Part of a small language model's weights: vocabulary 2048.
MLP neurons of a small language model. Each row is named by its layer, matrix (up: input weights) and neuron, and shows model dimensions 0-127. Each number is 128 + 24 x the weight over its row's rms, rounded and kept within 0 to 255.
A block is one neuron, or neurons of one layer that tend to fire together. Before each block is what it responds to, as a language model described it from the Wikipedia text at the highest values.

Description: Ends of structured lines
L11.up129 [152 135 125 138 117 170 111 150 121 109 150 136 110 135 110 145 100 139 107  90 158 136 157 103  99 161 137  99 106 171 152 145 135 130 104 134 127 136 118 111 142 128  69 126 165 176 139 141 111 127 108 115 109 121 110 146 126 137 113 129 101 141 101 123  88 130  80 165 162 112 204 166 154 152 120 110 134 119 171 137 186 167 108 176 141 116 118 103 154 145 134 114 118 175 138 153 119 143 130 124 152 129 111 106 153 121 135  88 113 128  94  91 109 107 130 159 159 147 102 152 116  90 157 115 152 182 138 126]
L11.up133 [153 158 106 124  85 143 125 119 105 103 152 108 141 152 152 128 140 133 132 124  84 140 129 118 136 145 127 129 120 159 134 145 119 108 102  84 104  72 132  77 149 112  85 119 156 102  93 127 112 112 130 125  90 119 119 121 159 132 131 130 125 107 107 101  97 154 157 146 122 147 124 142 115 121 128  92 119 146 121  99 125 161 114 157 128 160 134 151 135 159  91 150 128 158 131 141 161 124 157 121 117  75  86 173 131 125 103  99 119 169 123 135 188 128 114 166  89 100 109  98 119 127 110 104 164 144  98 106]
L11.up143 [131 119 139 118 148 111 113 125 116 100 116 161 144 156  71 132 139 138 117 116  93 122 156 107 126 118  96 149 123 131 146 155 141 149 103 116 151 155 117  66 136  96 139 132 112 122 133 121 132 139  60 197 145 110 142 169 126 124  99 106 103 150 132 147 152 147 157 100 144 169 102 110 154 122 104 134  68 157 126 136 126 107 121 156 151 109 170 102 158 132 148 145 118 132  87 134 186 130 145 121 137  95 104 121 123 129 121 102 142 120 151  77 135 133 110 117 101 123 109 184 104 125 122 120 136 174 159 139]
L11.up365 [172 132  98  99 160 134 147 157 158 129 119 121 164 158 139  81 160 115  93 172 141  99 140 171  90 129 127 148 134 121 141 127 135 182 119 101 139 106 120 174 162 130 113 139 116  76 161 169 114 139  75 127 121 107 152 146 171  89 128 115  74  80 148 146 141 129 111 134  92 145 125 106 105 100  82 136  95 100 155 143  86 152 197  96 143 127 109 108 149 108 108 137 118 106 130 153 146  95 169 148 153 141 131 134 140 104 149 136 134 141 131 120 131 158 152 140 129 103 125 132 160 113 100 114 133 120 132 149]
L11.up377 [107 120 122  91 118 157 126 158 110 138 122 171 128 125 124 121 118 146 144 132 111 103 153  89 160 112 149 162 182 132 137 142 131 142 109 139 131 113 129 165 102 131 115 118 152 119 137 109 125 108 131 142 154 165 159 142 113 123 118 156 157 154 145  69 136 168 141 119 126 137 146 180  95 115 120 106 141 120 136  79 186 123 145 125 165 120 113 140 133 134 176 187 114 136 157 131 189 167 126  92 131 134 144  97 106 129 159 102 115 112 105 114 137 157 100 127 111 151 150 173 138 129 121  95 113 184 137 123]
L11.up442 [ 84 115 142 106 112 173 138 160 141 112 129 145 115 139 138 139 118 113 125 119  91 117 132 153 101 137 130 111 156  92 137 143 165 113 136 100  94  80 130 165 111 101  94 135 134 117 142 103  59 138 107 152 149 125 193 146 139 107 137 109 128 170 123  72 119 171 141 108 104 117 129 120 107 112 137 118 123 124 175 114 149 147 123 151 139 166 186 107 167 154 129 105 175 173 164 158 168 122 134 100 136  96 157  98 164 145 145 111 120 129 115 122 159  97 125 145 124 105 121 164 110  71 158  97 143 125 134 145]
L11.up467 [150 179 139  99 128 134 110 103  93 136 131 120 151 136 124 104 150  75 148 137 117 109 136 116 117 117  72 186 111 118 134 115 143 139 104 119 141  97 107 118 133 125 150  62 121 115  74 143 121  96 156  98 157 151 122 134 125 130 138  80 153 126 124 108 127 130 145 131 104 106 121 120  92 143 116  88 117 125 119 111  87 151 156 119  97 128 148 136 138  84 106 155 155 161 154 110 143 145 169 138 117 110 122 142 116 103 139 116 139 138 150  89 157 125 110 134 106 125 117 163 147  98  67 102 129 130 171 179]
L11.up496 [159 159 148 114  82 135 170 114  97 143 105  85 120 169 127 128 164 138 160 115 115 138 136 117 120 152 141 148  85 133 134 115  93 148 111 162 105 130 122 131  89 131  75  41 152 120  99 116 149 119 159 133 105 137 165 134 142 111 139 100 135  88 127 114 100 156 133 132 114 138  76 119 114 101 154 122 128 165  96 152 112 158 140 121 123 172 132 112 167  97 151 110 155 129 106 120 112 142 139  65 120  72 139 156 137  39 123 143 117 163 148 111 152 142  81 136 143  82 147 108 123 144 130 126 111 136 130 139]
L11.up626 [131 131 157  94 152 107  80 134 111 114  96 129 119 134  79 112 139  90 131 117 104 109 150 142  92 104 105  93 163 142 110 122 113 146 124 133 139 123 151 151 159 138 134  94 176 161 137 168 112 114 128 154 124 158 120 155 144 126 108 124 113 159 123  88 135 129 138 163 102 112 122  93  71  94 127 118 122 108  95 139 150 140 141  98 124 112 135 156 124 130 106 110 118 122 128  84 111 134 160 158 125 125 142 132 125 129 123 145 107 110 140  97 122  96  57 158 116 152 110 143 120 120 136 133 145 164 127 154]
L11.up642 [139 143 159 134 100 151 133 130 143 134 109 104 132 149 114 155 148 110 124 137  98 140 101 160 135  77  96 113 157 108 126 127 149 125 129  88 135 116 112 129  98 109 113 121 156 156 106 134 111 161  95 143 135 147 151 181 117 123  83  64 114 145  98 137 156 146 106 149 146  83 115 159 124 136  95 114 133 156 145 126 110 146 138 103 141 113 133 129 161 143 126 153 150 132  89 111 150 147 128 134 144 119 122 116 107 152 151 108 127 133 107 130  53 134 113 121 113 119 162 169 120 117 130 113 101 177 114 149]
L11.up760 [107 105 120  74 121 159 129 115 114 165 154  98 140 156 103 106 182 113 163 146 151 131 143 155 117 110 139 133 154 113 179 146 137 114 124 102  83 105  67 135 110 124 130  94 132 142  91 104 148 128  99 159 160 178 144 123 151 149 130 151 126 148 122  91 138 144 144 141 103 129 146 128 132 107 161 112 147 109 135 116  78 132 182 137 134 151 123 145 107 129 153 190 121 129 145 123 136 157 149 141 142 117 127 120 106 134 157 125 116 100 133 149  90  99 167 154 135  91 100 168 116 107 119 111  92 114 178 119]
L11.up765 [111 126 183 135 122 149 157 148 132 157 123 116 130 124 145 114 121 130 131 119 129 119 142 109 111 112 107 116  94 173 132 156 139 118 126 111 149 106 127 103 138  97 134  58 138 180  97 148 108 129  91 175 122 173 143 134  87 122 118 127 144 155 105 130 145 123 124 105 118 115 140 132 142 146  82 161 133 116 141 106 133 169 139 164 162  81 110 126  95 115 103 107 113 121  83 144 162 133 127 127 176 133 187 132 157 160 130 154 107 153 130 118 119 113 123 167 172 120 122 126  93  94 109 138 149 199 107 130]
L11.up925 [121 154  90 105  97 107 140 179 115 114 132 165 156 144 111 131 121 134 149 141 150 129 134 159 140 127 145 116 157 173 125 156 147 114 108 112 122  90  82 140 112 102 102 127 133 109 126 117 114 150 148 167 140 167 118 164 110 151 122 103 135 120 163 130 172 129 169 102 102 144 132 136  66 112 106  89 130 106 140 103 129 142 106 114 130 114 113 105 129 160 108 181 136 154 157 130 179 118 110  91 134 110 101  99 128  93 133 147 132 120 140 144 103 127 129 143 143 121 146 142 137 194 116 101 124 125 137 150]
L11.up1047 [123 134 132  73 156 149 107 119 108 127 136 124 132 116 131 135 181  62 169 147 142 157 154 167 131 149 152 154 104 165  88 140 121 105 120 109 127  82 127 152 109 154 108 116 145 143 132  80  99 127 105 147 135 164 165 150 152 116 131  86 157 142 157 115 161 192 138 114 142 120 139 118 111  75 102 105 100 106 151  96 115 127 149 100 122 101 157 163 161 128 115 111 128 108 117 109 103 146 155 143 148 160 110 119 126 126 159 111  95 137 124 127 117 132 126 151 137 123 171 112 110 122 111 120  97 129 125 138]
L11.up1228 [131 142  91 108  76 156 102 171 138  42 132 148 141 140 123 162  90  97 153 144 109 118 138 124 101 116 110 122 129 157 115 144  97 107 109 132 130 138 109 126 128  89 119 166 117 166 117 148 107 138 145 186 143 102 110 147 144  98 105  74 106 143 137 122 106 140 128  96 123  82 133 141  78 137  91 119  68 113 170  97 164 141 115 166 128 110 135 133 110 118 146 138 118 129 114 178 123 138 103 139 148 135 137 117 113 120  93 140 145 139 124 134 127 155 148 159 163 139 137 118  92 136 111 138 163 125 164 152]
L11.up1233 [149 146  95 113  92 117 119 101 128 123 116 146  91  99 110 134 145 101 122 131 122 142 126 152 125 172 106 133 158 111 139 129 152 151  61 104 125 150  78 130 124 146 122 104 143 110 138 144 133 106 143 153 129 161 139 154 164 108 115 114 121 119 122 123 104 152 142 135 146 111 108 178  91  97 108 144 155 108 198 104 175 139 129 122  98 138 111  95 168 156 145 170 116 121 143 140 164 143 118  98 139 136 128  89 112 110 122  57 113 104 112 100 158 167 151 150 158 109 117 190 109 127 120 107 143 151 118 131]

Description: Main verb of clause
L11.up183 [118 168 133 146 117 124  79 100 111 133 137 106 147 163 165 182 145 133 123 159  73 120 120 123 111  95 134 134 117 147 193 136 128 116 129 127 127 115 143  86 106 143 149 138 133 167 133 105 147 168 133 121 109 111 139 111 108 133  94 105 109 112  82  94 124 157 153 130 173  62 151  89 142  79 142 124 150 151 114 133 113 147 142 101 153 179 152 159 118 109 161 139 103 124 119 100 114 128 184 139 163 142 206  68 124 139 136 134  93 134 132 133 123 159 123 108 119 127 117 130 114 117 136 130 114 104 128 133]
L11.up236 [ 50 112 147 146 146 126 123 133 139 118 180 126 114 156 119 162 124 114 145 161 137 129 119 143  80 153 147 127 154 135 144 116 153 128 138 129 132 110  95 112  92 139 135 165 141 108 141 139 152 175 131 130 115 117 140 118 163 186  98 106 121 127 127 117 115 124  86 130 142 115 114 159 159 108 104 142 118 102 127 161 136 128 125 108 135 161 140 163 154 149 168 167 111 110 123 120 150 111 127 129 128 112 124  95  99 165 137 176 113 107 167 147 117 176 125 134 132 109 162 136 134 104 136  98 123 105 108 181]
L11.up305 [124 147  93 138 139 144 172 119 126 140 157 116 162 117 142 123 133 127 148 164 105 114 162 138 142 164 126 149  83 123 152 148 134 172 144 107 142 134 117  83 113  95  79 115 126 120 111 112 157 130 107 135 143 143 163 133 116 116  63 125 143 126 130  86 132 137 146  92 125 147 143 180 125  72 145 107  81 124 107 151 129 123 143 168 145 169 147 127 104 151  77 113 102 145 108 152 132 135 141 112 132  75 122 151 115 104 120 173 111 126 113 120 132 149  88 108 129 166  88 146 106 121 115  92 105 121 133 126]
L11.up318 [148  96 129 147 119 110 119 138 108 124 138 124 128 188 134 110 128 137 149 110 107 131  98 157  99 141 126  82 123 205 147 136 145 143 130  96 116 124  88 103 128 148 103 135 109 202 130 125 115 129 155 144 126 145 131 137 131 126 105 132 142 158 146 107 134 151  96 135 142  99 171 164 129 148 170 131 137 110 154 139 157 142 111  97 131 120 161 152  82 110 142 136 109 157 127 128 129 149 103 100 115 113 146 141 127 150 148  73 133 151 102 143  87 110 129 145  81 153 155 141 108 128 129 102 114 185  83 145]
L11.up425 [114 108 126 126 123  95 169 129 114 144 139 110 164 157 155 139 134 138 154 164 129 126 121 145  99  63 116  93 116 158 176 146 156 146  99 123 133 116 101 130 106  96 115 111 136 156  94 100 125 143 173 118 132 161 135 130  98 121 134 124 166 131 180 104 160 136 118 101 140 122 143 142 106  77 189 144 121 111 148  86 115 144 133 154  71 154 156 152 113 124 105 115 124 143 112 119 127 142 114 103 146 138 144 120 106 123 159 117 138 158  83 139 112 138 144 136 106 128 113 138  98 126 123 123 106  98 132 123]
L11.up498 [103 128 106  86 117 134 140 118 183 146 113 118 125 135 154 144 127 117 106 148 146 148 108 143 108 135 145 139 102 115 165 165 127 150 135 132 132 143 135 120 125 117 111 132 152 122 112 140 143 171  95  98 145 123 121 201 167 128 114 140 169  71 165 132 134 109 110 163 118 127 111 143 137 106 151  97 169 160 113 124 124 132 153 122 136 142 134 178 140 128 136 135 122 120 101 117 135 143 130 119  96  84 179  61  66 163  98  89 130 164 138 112 118 168 132 124 117 116 100 167 101 122 110 137 121 131 118 144]
L11.up550 [151 158 120 115  92 106 112 122  99  69 103 155  88 148 170 171 122 104 124 168  89 125 150 101 125 111  90 120 136 136 131 193 177 189 118 134 123 123 150  93 129 166 108 117 162 161 121  97 124 156 102 130 154 153  99 156 162 103  95 107  81 187 138 141 113 166 114 113 121 135 144 139 114 120  92  91 124 128 135 109 142 102 107 171 130 143 103 151 107 158  98 149 110 126 133 108  99 121 111 153 140  79 174 103 112 113 157 116 112 160 113  88 140 154 143 182 113 152 145 128  61 145 126 108 100 138 142 135]
L11.up556 [ 95 145 130 122 132 150 159 101 109  92 129 114 174 171 126 106 123 107 139 132 105  83 125 113  97 146  92  78 157 147 166 156 105 158 119 133 143 148 162 126 123 133  83 152 145 132 126 121 136 150 106 112 127 155 136 174  85 107 123 136 128 118 135 110 130 123  81 147 118 131 121 129 152  70 142 104 129 101 146  95  92 134 173 153 122 103 170 128 112 108 115 132 121 144 137 123 117 169 130 165 134 133 113 123 157 143 136 112 155 126 133 118 163 124 117 124 100 126  82 153 114 143  90  78 109 105  97 113]
L11.up599 [129  91 118 157 100 118 152 124 133 119 153 130 165 122 159 140 144 108 155 171 127 104 134 149  64  93 108 158 135 145 156 160 132 127 177 115 157 134  91 134 122  97  86 137 126 175 142 145 103 133 100 113 150 125 140 126 141  85 172 121 128  97 156 119 129 111 106 108 143  95 118 154 146  93 152 117 120 111 186 113 118 124 129 107 135 147 160 171 160 105 135  74 132 153 108 110 118 118 142 137 109 107 149  71 113 149 148  84 119 124 122 166 126 106 143 147  92 142 139 153 130 138 140 106  93 137 164 154]
L11.up650 [117 106 125 116 146 130 142 133 121  93 125 125 152 139 155 160 104 112 106 111 117 102 117 119 140 144 112 132 120 127 158 124 172 141 146 102 154 136 154 169 136 137  86 149 129 144  98 161 103 174 115 126 111 117 159 126  98 111  74 121  72 144 149 137 131 135 102 137 133 112 103  95 134  95 121 131 103 177 153 149 174 153 110 138 150 182 135 120 134 137 157  94 138 115  94 109 111 124 140 105 157 129  89 115 126  79 143 115 129 107 107 135 114 120 145 117 131 139 117 160  74  87  93 115 117 116 129 126]
L11.up868 [106 104 181 104 119 118 131 119 142 118 142  89 130 149 132 155 143  96 122 141 109  98 112 145 103 140 185 130 137 135 146 178 112 126 115 133 113 137 134 120 146  90 141 167 132 140 150 123 120 150 115 114 159 167 154 131 214 113  80 133 126 160 157 138 119 103 156 150 154 127 183 132 153  96 140 140 137 101 122 120 144 120 124 121 163 204 136 123 118 113 128 160 129 117  93 148 141 105 142  82 109 121 194 127 112 107 109 137 105 166 164 115 133 159 132 104 138  91 104 170 133 123 139 137  94 107 116 118]
L11.up986 [124 123 133 128 143 120 162 105 141 108 134  89 139 157 129 194 149 130 135 177  92 107 126 145  90 115 130 101 110 136 159 154 151 146  54 139 137 149 138 101 134 103 155 116 107 133 121 125 123 143 124  96 137 168 111 112 107  94 101 115 149 158 173  87 173 146 140 111 115 109 161 174 121 107 151 122 113 152 163 120 110 128 156 125 127 147 149 183 132 151  72 109 142 181 130 120  88 146 108  93 111 144 112  75 126 168 174  94  92 162 125 146  85 140 134 170 131 116 117 117 133 116 130 119 138 114 143 147]
L11.up1024 [137 101 113 175 131 159  83 141  73 129 134 134 137 123 136 102 139  92 116 147 128  85 129 131 158  92 138 106 150 122 117 104 153 131 141  83 129  97 157 128 162  77 102 128 156 164 146 137 136 144 122 132 126 170 119 140 127 100  98 148 146 181 159 140 142 122 155 147 161 119 139 180  94 111 163 152 110 172 127  89 151 118 112 135 122 145 149 130  96 114 124 136 122 152 158 110  93 157 138 120 141 102 143  80 118 104 149 168 139 142  92 164 130 164 135 115 101 106 109 148  77 144 126 127  73 131 125 128]
L11.up1077 [102 149 156 123 149 127 135 102 127 114 162  96 141 144 138 144 148 102 164 160 122 128 156 108 105 117 140 121 143 164 162 166 139 117 150 106 138 123 141 118  83 127 106 141 153 122 166  97 120 118 152 148 174 152 140  84 130 116 125 116 127 183 158 120 111 201 149 171 158 119 152 112 101 107 146 125  92 126 123 111 116 136 101 108 134 114 128 144 130 170 135 128  79 147 168 130 105 105 113 105 153 113 130 137 115 146  95  98 107 168 147  89 107 171 108 130 166 113  74 181  99 132 151 131 142 108 109 140]
L11.up1098 [135 105 154 118 136 128 107 168 103 140  89 166 144 120 139 175 133  99 117 124 149  95 129 118 121 114 106 119 124 136 117 172 147  97 107  95 143 135 115 102 119 108 159 105 139 146 170 135 142 112 137 173  95 143 123 128 153 133 136  80  91 144 124 130 115 103 171 136 160 124 137 150 150 153 113 158 133 174  44 103  95 128 113 172 137 129 167 147  97 130 159  99 119 166 109 162 116 119 138 114 164 132 101 116 104  97 120 150 134 106 137 118  97 166  92 131 122 112 109 101 121 118 137 137 118  84 158 197]
L11.up1227 [ 70 149 134 166  50 134 129 153 149  48 148 150 132 131 108 133 128 127 118 149  78 134 103 130 156 137 144 118 101 143 132 156 130 152  91 110 151  83 120 106 133 139 117 117 144 150 104 124 105 124 163  83 113 132 163 124 143 113 142 124 123 142 147 102 161 165 110 166 175 114 137 132 105 122 159 115 105 174 137 120 121 153 142 130 133 128 119 162 102 118 158 122 117 159 163  94 120 155 170 146 146 131 111 128 104 165  97  65 129 130 133 134 133 187 132 140  71 143  97 118 103 133 121 133 131  96 142 146]

Description: Infobox list line breaks
L3.up624 [127 141 139 140  93 163 103 154 151 112 143 129 124 174 102 155 134 162 118 161 108 117 127 168 102 103 127 161  94 150 154 175 159 153 109  87 159 134 136 101 132 127  93 107 106 124 118 103 161 177 129 158 119 155 115 170 131  85 106 103 101 170 152  99 150 151 137 142 146 128 151 105  92 122 129 110 112 128 143 111 147 143 131 114 137 136  97 153 136 103  80 144 108 150 120 129 149 122 147 129 153 110 135 122 128 119  95  87 139 138 156 122  84 113 108 118 116  99 125 152 149 102 125  85 113 136 136 126]

Description: Paragraph-ending line breaks
L10.up233 [135 132 170 134 107 185 133  87 149 109 144 149 140 124 110 120 151 110 143 157  88  96 153  90 108 115 101 158 138 144 122 134 151 108 138 156 152 129 135 142 140 168 110  93 169 111  51 139 136 112 159 176 134  93 170 154 129 126 129 116 110 120 112  85 113 157 135 156 133 107 103 134 143  90 144  97 124 155 139 152 146 136 167 120 170 199  85 114 114  94 105  91 118 149 139 154 163 125 113 141 116 112 107 122 141 117 133 106 119 122 104  97 167 113 148 163 132  94 101 149 153 139 114  57 129 131 134 123]
L10.up680 [150  63 156 142 156 152 164 132 141 112 143 118 131 127 114 135 160 126 138 129  75 170 147 118  89 110  96 157 111 151 135 119 151 147 111 120 141 104 114  96 118 127 116 154 118 147 127 148 165 130 116 107 164 107 118 136 120 124 123 145 122 103 172 151 160 126 128 132 149 162 128 123 114 152 122  68 123 100 112 140 156 124 141 120 110 131 126 129 132 161 131 197 142 126  89 105 122 164 116 110 141 132 144 149 116 123  74 113 103 131 121 107 132 122 129 125 118 138 103 147 106 160 148 156 100 116 143 159]
L10.up1068 [115 120 138 121 118 142 176 120 119 170 145 189 130 168 114 114 108  90 145 155  97  92 161 152 110  94 125 113 126 116 133 170 108  99 165 161 112 107  94 165  98 157 126 110 135  84  97 140 110 125 119 179 157 160 146 146 142 108 139 108 134 137 118 114 131 126 152 159 138 147 119 125 119 132 116 102 138 159 159 136 120 120 164  99 130 145 112 125 151 149  87 164 128 143 124 141 129 118 129 160 133  47 102 103 112 149  97 156  71 140  92  77 128 170 136 185 115 135 148 180 116 122 139  96 135 107  84 129]
L10.up1174 [157 154 142  59 156 139 122 154 104 110 131 111 122 141 150 172 153 134 119 110 120 148 152 135 161 152  95 124  92 112 110 130 139 125 159 110 133 112 136  88 171 167 139 133 138 146 119 127 113 147 157 111 135 110 134 149 109 136 142 117 136  95 138 107 103 139 110 135 118 184 128 141 119 147 121 130 102 120 108 131 137 144 175 130 119 161 152 111 137 106 119 152 135 137 124 147  98 133 130 123 124 125 147  73 117 102 141  84  89  88 148 117 131 102 104 135 140 114 156 149 126 107  73 112 133 145 183 169]

Description: Verb start after subject
L10.up171 [100 128 137 104  85 138 160 150 111  85 110 120 105 167 104 130 142 113 114 145  88 101 113 170 103  55 116 117 134 122 148 188 143 148 103 122 115 140 123 120 129 152  99 147 170 149 144  90 146 138 125 146 158 196 102 136 100 116 103 117 116 140 143 100 162 163 120 105 118 124 127 137 100  91 136 113 110 128 117 129 157 137 166 139  81 162 169 134 115 111 114 109 124 143 149 145 128 153 133 150  97 144 129 137 160 167 128  78 139 156 110 124 171 130 124 126 109 107 113 153 107 141 101 127  94 143 110 125]
L10.up609 [ 85 123 104 146 124 118 155 105 104 130 129 131 124 135 122 145 145 106 138 139  89 122 126 132 146  91 111 103 104 175 120 148 153 149 115 103 129 121 130 165 121 111 135 116 155 157 132 107 149 168 144 119 179 153 125 127 102 129  80 107 132 152 165  57 130 128 115 143 129 110 138 142 121 128 141 175 139 114 133 126 170 141 156 166 104 121 122 161  99 139  83 103 102 164 108 103  90 142 142 146 117 120 138  78 128 123 154  89 109 171  98 109 158 156 125 149 110 114  82 153 124 121 116 129 116 109 123 152]
L10.up815 [125 113 149  98  81 116 121 184 113 124 126 126 112 154 123 173 125 160 129 135 114  78  91 180  98 131 200  95 153 143 120 124 149 154  88 127 103 110 125 165  98 130 126 142 149 145 125 138  97 131 101  97 141 145 149 150 126 135 117 105 141 129 166 135 141 150  94 134 143 142 121 116 111 128  91 134 133 131 146 138 111 136 155 109 114 102 116 161 108 116 118 171 102 132 116 176  80 142 163 125 114 160  92 136 139 143 134 100 134 168 118 146 160 128  80 131  62 130 113 132  98 108 135 104 145 118 116 148]
L10.up1211 [ 98 113 158 151 111 169 138 117 143 101 122 139  96 135 107 120 158 145  96 126 100 149 181 155 143 103 138 118 107 132 127 169 138 144 125  97 172  82 108 126 163 100 118 126 170 152 158 127 148 137  98 127 122 172 118 176 142  90 116 148 132 196 140 113 149 152  96 109 113 135 144 147 102 137 109 108  79 126 119 110 166 121 119 169 117 140 167 147 132  93 175 130 115 167  79 179 133 111 137 135 116 138 134 104 115 143 150 136  94 116 126 104 123 161  90 153 128 126 150 155 119 125 117 137 127 140 102 145]